Weights of a small transformer language model.
Size: width 448, 7 heads of 64 (1 for keys and values), MLP 1792 tanh GELU, vocabulary 2048, 55.2M parameters.
MLP neurons of a small language model. Each row is named by its layer, matrix (down: output weights) and neuron, and shows model dimensions 176-431. Each number is 128 + 32 x the weight over its row's rms, rounded and kept within 0 to 255. Numbers have three digits each.
Before each neuron's rows, "fires before" lists the tokens most often just after its 100 highest values on Wikipedia text that the model never trained on. A number after a token or word is its count.

fires before: "-" 21, "S" 19, "s" 9, " |" 7, "g" 6, "ctor" 5
L13.down1426:166128121166164133166141188168129148156100158183144109166147087080085023101162108105139130115128108169129171141124103175137175199090182103057105063136163138140170101087106123108137125115118146096133099081146143161146137099124104108148176148150139179095110118146115116112159137135144155111118088109145097132172152213129074096161111113138059180129140098147150104123181116125104111102136083114162133150112134083144184158126055126136112177145096092123061187143119100156159088117143172131189108128112105153122062152143138104064153135123121127114106148154192116154074087165162140152102105084137103162139116030190107143123128152136105153130142106134103122173102156144089173163108140036148113116116120143164177112137149095091115118116148150164128110140147070146100113054144152

fires before: " |" 44, ";" 20, "ar" 6, "," 5, "." 5
L8.down704:170081189097122212054175141180154164157156132064093154160152190079133145050172137123099144121132116079145133139070105085131144132108111120152150150101165151099160132174097068117129095100100137092124171107075137123115077125078146116126149092147126144139167131107144140174175105052202122109124110093137179137167125132142103126133163136140161123136130099098148129108093038093136100150163139105146132142154153169093166100165147116189200109161141097132128120167124100154174165082158130077131124138134095180123131165135182092092103131123129188129132090126114125132154151115123159199145127147205207116150018125118139099172109153183150098111128112158087148082135090102123100163080175102202133132148100121148132133133104140177162205144127118138116056138144145131095090030099120

fires before: "\n" 67, " |" 9, " 7" 4
L8.down1698:120116154106168141139079115092127122138136151136079121162113145093117164074153103102108122146108126090146132131122167130143177118132129181150138123166146147133094061154141172140123053176117155140192170114114093101151107158110117133177138130139162111112136180148093083157177118169130095140093166050185189132086133118123086147028126152148105177108138177077136124122146167082103154154110112158089115113116098144162148125131118140163101091169109183107145088189152135123157082137140147116083099160116111105119150089127104117190155100072118132099114106152153091138140159085136128131123121115070093160115111124138145095144140132121097148121177045126093125109077131141085120068144078148112109150131169110118177142121153093123162153132117152067106134097075137181126090104144115

fires before: "°" 23, ":" 15, ")" 9, "\n" 6, "," 5, "T" 4
L8.down1677:135103105131168062175077117171103093136094156181143163126098109116075089155124113139091112099115104132094181151119109160084088124117127145132184117100115188086043172162134133151107137220076124120098090106108165142153141154137100113168139101140145179124124136178167123129169074187120083169124112153140120148126159133157084128098112077157103084129145092143131105153095169144098119127128113136118122133100137037094128108158144146136141135139057191094147091119132089148117104115123178115150168144128137142135029151143122103121097155197101111101180178135117134136141143122059106127159121137174092140139121118130116170140135137182070141116128115148140127172098140130143059143154185087117112128086056106141121173138153175078157072086111147099161113110123112135168091168107092

fires before: "\n" 62, "." 10
L13.down108:142121151123114124152100122189136119108073142133138088075098088126166122141074111121119121175086098147096157134168128187086137161131180134169128198122164132117089104128146143104142138106152132141160141101121119138117098159159117122146158097029125110093114098198084092152154116055152144124099160104096081119150170144171121175120114107130085119195141166195105146158171132171062190086156122176088107107171157068142181113119145102094164158103148172122143092099125108102137061161184165118115056147125122132126135156113118146157146157169061099122131155092131111060135155098130109140124153134071134101146104137156154156146066156119162158109096164081135143094126139124183132111167091109153158158146155159107133161155125106156150186156148137135134120092168128118148133105203121

fires before: "s" 40, "est" 4, "le" 4, "p" 4
L8.down1538:105105140113155095122133153132128138154097062114128112133122132081143113149127152139078099112124099170182105145150144226113109169101154110066161114151134093185098225132121129086122114158137124124138132109170191078185116144119136185082083171095126151133185106142200098156147161162183168115110076103115151097089058162196117078114128135187054115093103167134126115133139128065161160153130185168123129174155123135122127083143098106090117150146097112098128132160171144144096133099121143143119167086125144108109156197128142114138103132188121134110086129091150105076102151113159112128128177175133117139110113107147127151064126137020114149143106162137140164147131123093136080116171123108150148132170145056156137148118133102132143144092083146108049158117150116152121163101048124

fires before: " |" 23, " —" 13, " " 12, ";" 9, " 0" 6, " –" 4
L8.down1712:127136144080093147104162063167108118080142111148088081161156111137105132141154125103137111178137164085173110176171134164132197106146101085136130155123101084126124160137131097152144120153107172140132082151088146121092114121140074122151122128096161151119187123141076187143098150110108120152132133159143185175176136079123109125073121127196067079140127108113142157136138101118097143152067133109136126105024165073173189120239083107115138113194133098117144172228110146132123124163144137104133148112142040123129153134130048122134096136089139148119155142173102143171135107097094053140135159121150142117139094137176097076206167129168207119113135107097105107140100086134089141145135141119178121166129108150183175167132085116135131163152127164070071107106153076182133138111101135

fires before: "\n" 40, "-" 23, "W" 5, ")" 4
L8.down1390:108132156078092146108129092119154125116079127108153162120210091163151128136119103104107134114094123057113187179160117154116122114125129160127152171123064179121163101126090127143145038117120151117113106086129140137129135115173170117081218091193154150127140084059163127124131115126146108199091128177161150182202063199162183106082082129124126109121102110177091091117105092173104118130120124151148159087094200116095157132143104146091113093136103140118151135144146138121102097172123183124129117113142203109112087142137103103099139156158083105168156150109098146124165193184154101115156128125126099123194146197170113131108099121171080104126160158120146125127113176141087171110085102115162169121132142112045137128088097145147144123118145158143136135154130187095157080081124146

fires before: " |" 25, " 0" 14, " 1" 10, ";" 8, " " 6, " 2" 5
L13.down329:152117148166120144137078081065061179122138146102130156115131140202169100165159161210121093126189082113161135175092145142096159159146128164109163141118174130125173138176143168165115129175122127178138117061171123126119054111158171143126144095106173195046122148121135108107127119091152126118088058104103102129143145111161036074109136134142156117107140187104125126146109112158121129203130146126147138123159179145037084099159141113181170125105121181170216132117161154125131136124121146098168140118130131124083154104125039163124111100145121164153082079125062087143102172209176170110101048118122143103128135158075126148132098103145135097176134174173139097109162090147112152019143115132088127141177076115181118118068140131203133169070145116085124108147164117101156114109131110

fires before: "\n" 23, " The" 17, "\"" 9, " He" 6, " In" 4
L13.down160:140123141150113169167131085121127148129198117155161097108142146110152104138113122130080118080089104130102154163152084154077139082145110186137084149078068123161101164159037103163124143136164203102060068159147120149123201192113143138140114172101125122127166135100135169121143133167111147100166148119157117168125157079190109143103126163157097169142194110117136162138173064146183123136120168101056171124093145153134129097080108135104164095178109089122128169103073140129091103068109132144155113097089143132102100119180149133166114091156102076124111093120124131185120127178146096102103113157096173106120157134167118078111092099074144121068152135104159137097097098112107128126115134066098073152177098118120185158137094102145196077123134112177130107093151152171141171106140165

fires before: "\n" 62, " " 10, "g" 4
L13.down1568:112129176084131124108124110183099159145206148062120152109129185156080114122122123135133150106094163194118108146131097116138098180064116147153136098089043143134102135155093111120114131119101139097152121095156141116119134131128110117194088108138177107178115095156197182164099113144067157105117114102097157132061078110168140092157115145157086139164171096070107166140074152163114080101150070127145126113097138097147106131081138081109098106160127107161080127155145157134137157105144148132090152095105143108078123111116133121108114199207095117180103090131110112115203126093125133164130069100099098094183111151166169142188130122071083141136136144102156117164086105104077141161194091134145124132100157186114170146126087101178115194125129167093084108122189136146103115102111174

fires before: "-" 70, "\n" 22
L8.down42:142199153077157140097126109142146072145116076121063084024102204148111153124160101123156154179170127115179172122103149121142097077132126159157087089179117111084047141092128085107123108128099108163179140136146117135098177112153133136118144151193084101075156163126124116103147152162113098122086125124136151129185090135135121104136102141101107116125135133186182131115157145147079168066121191139127133146109149092148135150116143110135071098114128115141158053154114161160136131149150131201130075114119136092090150122216130111129120181139181113055084130107159087161120118092162107121064119072162143159091118187177129164140105153149124116123162136192090139205125126167053141118075165175089126136148125134121129099092078099135098123142125122097111156164174126126140134135144075

fires before: " |" 56, "." 15
L8.down703:075118125126104178052119187154111143102136088178062090082139090158141165163081120104063113151124128155115065099124124133093135171159171135140161164078105133138053155108153152088130195151133129146130097068176113130169088137133049098105132147170084091158098095155125095125126102104110164165144096165116157094095142107143127179144108130077114087138156109172213183132064125144135163115170144117188083142132149135114092093093093136113138149169095138191086140138143099093159127087121109134115120108111162113164115118097141134122100138111158105133121156129164171100122130127154139109096137181145073169138134038097153102131120137154116142129096108119174106080077139153124121029123182169117110164135132130087121092135130105143120130209105149126139111131159095164122124103195170

fires before: "\n" 61, "an" 6
L8.down616:114121184137124161073143173101159126117151124112154145162161152096105169119128108081202173146154113120144147144106101124071115146113147098191140171117154101145116087175148138145139061123113130119115126128138110138102173131086097097115171112099183131075112100152103157125112149231147127107064097207133093151142141125153099095135098124104089103169132128122203105131157196112081096116134104141160144158192071109121105186174148099123099056139137093076130131149119107142151168150125108117158108087117088062123194111205133149066129150164108155076130116112129102090100137093141126103180152140155116146069132146100117149130098136080123152120102151128127112128089149127126156121071159124194107109153153175091118091113106140152132149191121164125163153103168117227097102107141163

fires before: " by" 14, " in" 12, " on" 12, " to" 10, ":" 6, " at" 5
L13.down1186:098103117166127135207172117107098191112136178061111133149123168130136169166132138133123166103165135150142111119167156074165100110137148119083129166146102102204082085127130128123118086125128132174116123137109119205089169117142126166101118096113133123111114104064117146172092132122185121087179069125101117116111149167129116135061096136098114166188168124148101139153102161145123124112148087202140101114065127089098144082098177103127082105095161124162127136157123172058164119126116177114079120185185166139148111084126108138100140191137143155124081094098082155154132074120126140079114144093074099097116190179181161094096190110129119080110093136127121101114159133165129153124115141124090148168155166149086202077125142158139107090155155105180101136056110114109108190108087136

fires before: "s" 20, "ma" 13, "as" 7, "ft" 6, "cul" 4, "lic" 4
L13.down615:157195214144093135060162108145143156144117158110167134175087115155127172046154114142162128126151158187119141132167155113084103159107116149142054114145163111096161133138108145116116131099173086101151124095080116082137093113112102157158134091083042141166096125106163101177117140092117138173146115102107194139137155075100170080139077048131119129140117133190141120116129173151071124076166138128133121109218120128129112146132097124141111091120189151108144112118139063130115155124096132152098114179122122159116195140102093102191077131164161203163126126163184155083130136163122134075115137122102109169111107065104140160081145128116098130073078060099145088138191148158133116199138148168100142125147163102126091196152102161125177114197151112128113149116106131166200179124164098

fires before: " |" 49, " 1" 10, " " 6, ";" 4, "0" 4
L13.down64:110125168134147090200122184139154129136148160142138141165169185135180053108116087110172104117107076114113134107119109148089108106115155123150175115082064141143197147108124141159147159097148064157090111092103099151178104123144164124187132153155119098087133166177138117173143177156105128174138084097190152170214105105209083154172108108133095133106165128136210156140164119127066153144165132159112029138128133109091103118114106131125137074112086204091179130113187122070128142146084103137153160226116159127092108138087118124103114134118185142092152173113135146128188067116160126156114119149127162129081133121098108155093128111141166144133127147131120133138190108086188136102129098166130099059066104137175161100135130138142163123102106183121104138180100130149167133148065124

fires before: " |" 21, " " 18, "\n" 10, "ated" 7, " Total" 6, "ative" 4
L13.down1362:090093104146122103121134091068094139120147106101113171113096141188091123155139110172149121149155101086127160116158053146126149195133143135108142129095179119130089111142161098122142137137148137129131129113113125120062109104105057115119153164107092072162115105108118128122083147106166129095104121082137142127116119155166062111148149160135124120120135156143111109142139107135129102094184144170153149068142164139191109110141145124114086125164221120135165163139162183130190081114098121168134083174183108168136109133107049168168134127149183092072118073100051196148135109139055124181129125130136130041121172097129106153156107170108121139169148142146183126107081141161102117128123113086141163111122180114093168133136104103124132102198131114110157160142140214093082141113157086

fires before: "\n" 38, "-" 12, "==" 4
L8.down1171:141125161144081135168130135116104110136066113141133144193086108052147126153114118128101125083093034175112123148128143109105152089126105137125125149100100143115127110124166124110123183160110102093075104159138150048154153103154162172158146074171151166063144116104154108125110139123145085078160169144079135140165068131118139124172106132134156140161141112107133091126129189141161158137098108118050114105125114121136138053143133193197099206174120095121108100139161094139064127115085112105102153150106154144114197139071100110130117193142094123135155148117152151098201167176126086150059165120136132041173098124128094132110172116189110134114117145135138118101122146144130097102116127175115122140128164108148085100155137111109149114101071151068150109081179153175123107142085131

fires before: "\n" 32, " The" 12, " In" 11, " He" 5
L8.down591:129124160159141122141108085091115079156085097108127121079147094163215061155153175107180123154108143183099080183096100114122117118174125140101150186066104126129120076121049166167138159081150135106141177166147107143115108158012154136123173147108142133097152095113153152145154119111124150039151112135125111144127122149167096170130166086165122127153138142137133150124085084174114134089109114124120122169137164114223096134134129122198168152163168153140179119083145073071182063074102146127170173125102110104119123116101074128089103133127122056090151102107158127154082119121137115150127073142106121139107158125107119087128130048115153102150163135111178214058108163128120128177115138139137109180151136107092172094117086175148124115196104101151122068140151131164096117115140129

fires before: "s" 65
L8.down451:107155098108153078044176149058117116121143185078143137175135131132138155106141116166164130132124126158149115122127114079142131098113184065140090170136134120109178141096150113116085135089191136112167126130162149149144109134077117181168075140113171135127150094091111077176064175136117133160134126116110185144129102133096165122126155126117111126120155101140187153109188128089124160155047111169133044072142111110174163169147129127176111146045164081151155116130097008115089110091178163136114153090097112123106169061093101165129112121140139121105061070116092096126132122121130138110113078095124110116095082189150139133113163203100154150138125099139098123103168100105133165166134093147140146121090138146127159146104127197165131180063184140135118150182137129079161144142148126

fires before: "\n" 31, " is" 19, " was" 10
L8.down549:136094121124152173151153077118139138054170083169098160125070189109143159146111112152125148153131123111177140126153121195131166139119166123120117085081085157170100170142138158129128144154108082175176110173148181102129153139152175129141124114155170128150168119136129147127130126159087115091117116138167149092152161202171104060144119116112105159140146158105099135138078162130107115204117071170149136133187091100111151106135110174075115122139101148143164115136152098215128106139083070148053082101141137126053097140095154113112151122128063119151138082103083135156162073142137130081130117136171139157168152107063172113046123129128136133131111161153111119175159161118119200166096124104110151147118128092166084147123172172125155150103056165141093112102175138102112171085112108

fires before: "S" 16, "p" 15, "." 11, "K" 9, "s" 5
L8.down1700:175120126187126139140171110122174105045121117056076141123096147134072081097117085153113154109143095177205128171172046124132140073134122113200147099154086124133138129138091074090175147190126143103116115145138142141134165138154155098091151151134092167128179080109097125131114090097149140132105084139116116128099125150154120120099111108158097172111121102137109118138133129134144176212116078095167148087147133141146112125083100125199164109120163118157121146136166147090152117201066089147098093125187135168142099132100094161152151165155096119158127112165177113150119078126116065122152122152141089119171147117096126099097097183143101175128169146136158197150132135158159124151084144137092147086064107163149137118123178131080125152144126173155055143101139149131087122077137081

fires before: " a" 26, "born" 10, " is" 8, " an" 7, " was" 7, " life" 6
L8.down1420:151232171130139094120184090070098098116070151158112189118111099075103160142158087142134086131116053125184157078131159104167151131099174117121083125157075192196073098123110161152077151114117107152132133115176128092171168113152167176122140087200144103146142112136165141107071162105141173109114109124081065123171094113160112128114068184090135129115086125116163142137153173118202212150148143177134117132153157099096107105131143151129120126196076132157140084149144159130063107116136181135104044079119105090118200074138085116122129099125175132070114103133149088117141146177043167156114110052112126118140102120110137140157118163079125124078127146166053170160088131136136127129118129169143110176135142069102106106150076174145147119139122119089131100124098139094173146164139151

fires before: "\n" 39, "==" 5, "d" 5, "s" 4, " ==" 4, "ct" 4
L8.down771:162158146122135143104201086136102121131150104147118106148189183108130155116146133121123149121097103123126145183059090148098109148125112164125148099157115109089121134147156114151140086109136111152107160172180167158121131124112144201107134079083155135124147125125065119101182080112088187170202103165122149116122059138151122147111114105111075179148122105082148114128190132118160160158091134135121132103162106147123135163110137106141152090138135184111122107154119140176124092109156136143166032125092131151145107138107072128134101199164128140174091179151126194133161109080139163111147132194112139152120048123117136121080106073186140110137122113181163180097117109158161147100144096112116083150176180128150080107123157128186149080150134205095099165126068121170206102084158118

fires before: "\n" 43, "-" 34, " " 6, "|" 5
L8.down1486:120125104118153120157088082099081127124124132129093142085120126101142141166180097167128114129118157120147118100147088148068080108094134158107159159094113132131091122140115171142113095145147156129193109156145132162131134169102173116121152073108076114141132125106127146194111060186112161115129130120099101093108125151185081174108152165163134172190112127117037153097059109156144110094129111157140125175139111152143114090140145126180088092110187153107134074153151150153146072132024182121089103120179142088099127142110146103173128126098106083099184091139143105095114125130169119119078073101072077162128091139116114125117134049126114135149213127080167130122120170118047076105179106100181116177146131135101113188118109132187217149127056156075146184121156097108133107104160143

fires before: "\n" 51, "-" 11, " and" 6
L8.down1699:172130111156143155124059109202141072146157138116120155101096171180108103100126146129147189130087113107144149099126098154099203147123127188104107212170174125100127092149148129159159077144070166133106133133131149143108202143114162078163154169085086096171073082086149168165151160147128160134111129119165151114162093049135130161109099086170159220161145102101093118153170103168135102117135153126119146200090044135130107065081084090103159185136085153094170165153121147141095081179112117142088105166152109102120184109112194159112119111126113138136130136126112151107128138186098113132146107147122153144146129141142082134188087181101102142077128089152104105193110151166200129107082177166144107076123101144122193153107143123111193097159118130115116151139135063107174146091129115

fires before: "s" 56
L13.down231:109165159220136179126111083129058150091081139129136119085090121101111164141122095120119140127109163150142153152146164170082133141148162133159111111146101143144115159150082083179107117122180114120140134133133089127183100120118134132165090064173119173110132175142154086141116164155148146104135069130186093138216161106106156087145211176150103079107121144121123143167163143119145143097188132132105086122132156114104099169119161153135093073135135125133094140102112097088106143109139143106107106105080136087139193124200131093139080154139154135114107135102113098124137105126116135134092166132065134150155141087144185172146113146115129163144138130162047055098062076179100183123096152074055074105102152153116180125141156148145118126157094119126116157161127094158155162130149094

fires before: "\n" 38, ")" 10, "l" 4, "-" 4
L13.down1271:089130140106172132170149091100086123143140118119147109127125090128148132134102137132102114195075104083121147214075158104078091081194111094160132175101168156119091094136145138177147106099178124112103120107108094066147112133179102154097102078153090113102141133167095162153104097174135152147123082196124157154121105109159137119094140071140107112113100179147152117104081122140111158158094119150121108124141092134094157154134149178139176130096140222018108212104065091152155114120122135165164164122165177146074154105152134133148139148158085134105095132129149072115156144128093111133092188124116089141107151120124043164087101164209158173172121135130133147128077131154025119129108112156128150093053088122078158057142128129147118170111138150173097106113096164059103111136103118

fires before: "\n" 51, "vi" 4, "ed" 4, " |" 4
L13.down1403:140180153128186192130115091164129090134111128046083130095110127107069131150180096093069195140101058124142106151120121108185146131112109140188102105199110060109113132139112066138155095152151152084140146115203092179114105120085068119156098154137164113185105144119164155152144138135071136134124142149163122125125122142146119119123127128171165189095059103098170130121150147109106144159079108143182155119084121111096092123098113110173146141120115078160123120167135149143128129158135135105121047096204135101115147125155123143191136166087113196097188172109030063166157147152109118105147205056041102081155088127094148121133137136137162167066105089113126124156063139187110161108129087098134168126145153151068118090155127113144118200167146109069116142115115083178118125099132164

fires before: "s" 23, "que" 11, "ed" 8, "ttle" 4, "is" 4
L8.down472:118150196166136121050161087148127147128102178179086170132162129135112174128146071154084156170078157145108122093136108131116129100119165147092133165109174150136172158118091174135094092155167166069143167150168126172062114109143124115096128116126110151073119113128167165074131114119123125061090094108154088167159212053107088149136104158203106187103162123156160126144101140140138122125174112120093124048114110133090134149115104103099119144093161143113155150144084121087064093143188137130118127042132148180134138128190106191158099126161114080149065130171160145153144125119080112162112174095153138176158136108182107123160110108138113122055155141180168214162107166131124096124163151125062147181123136186113126078120196117201120118131125145190087121103102121114126140171151138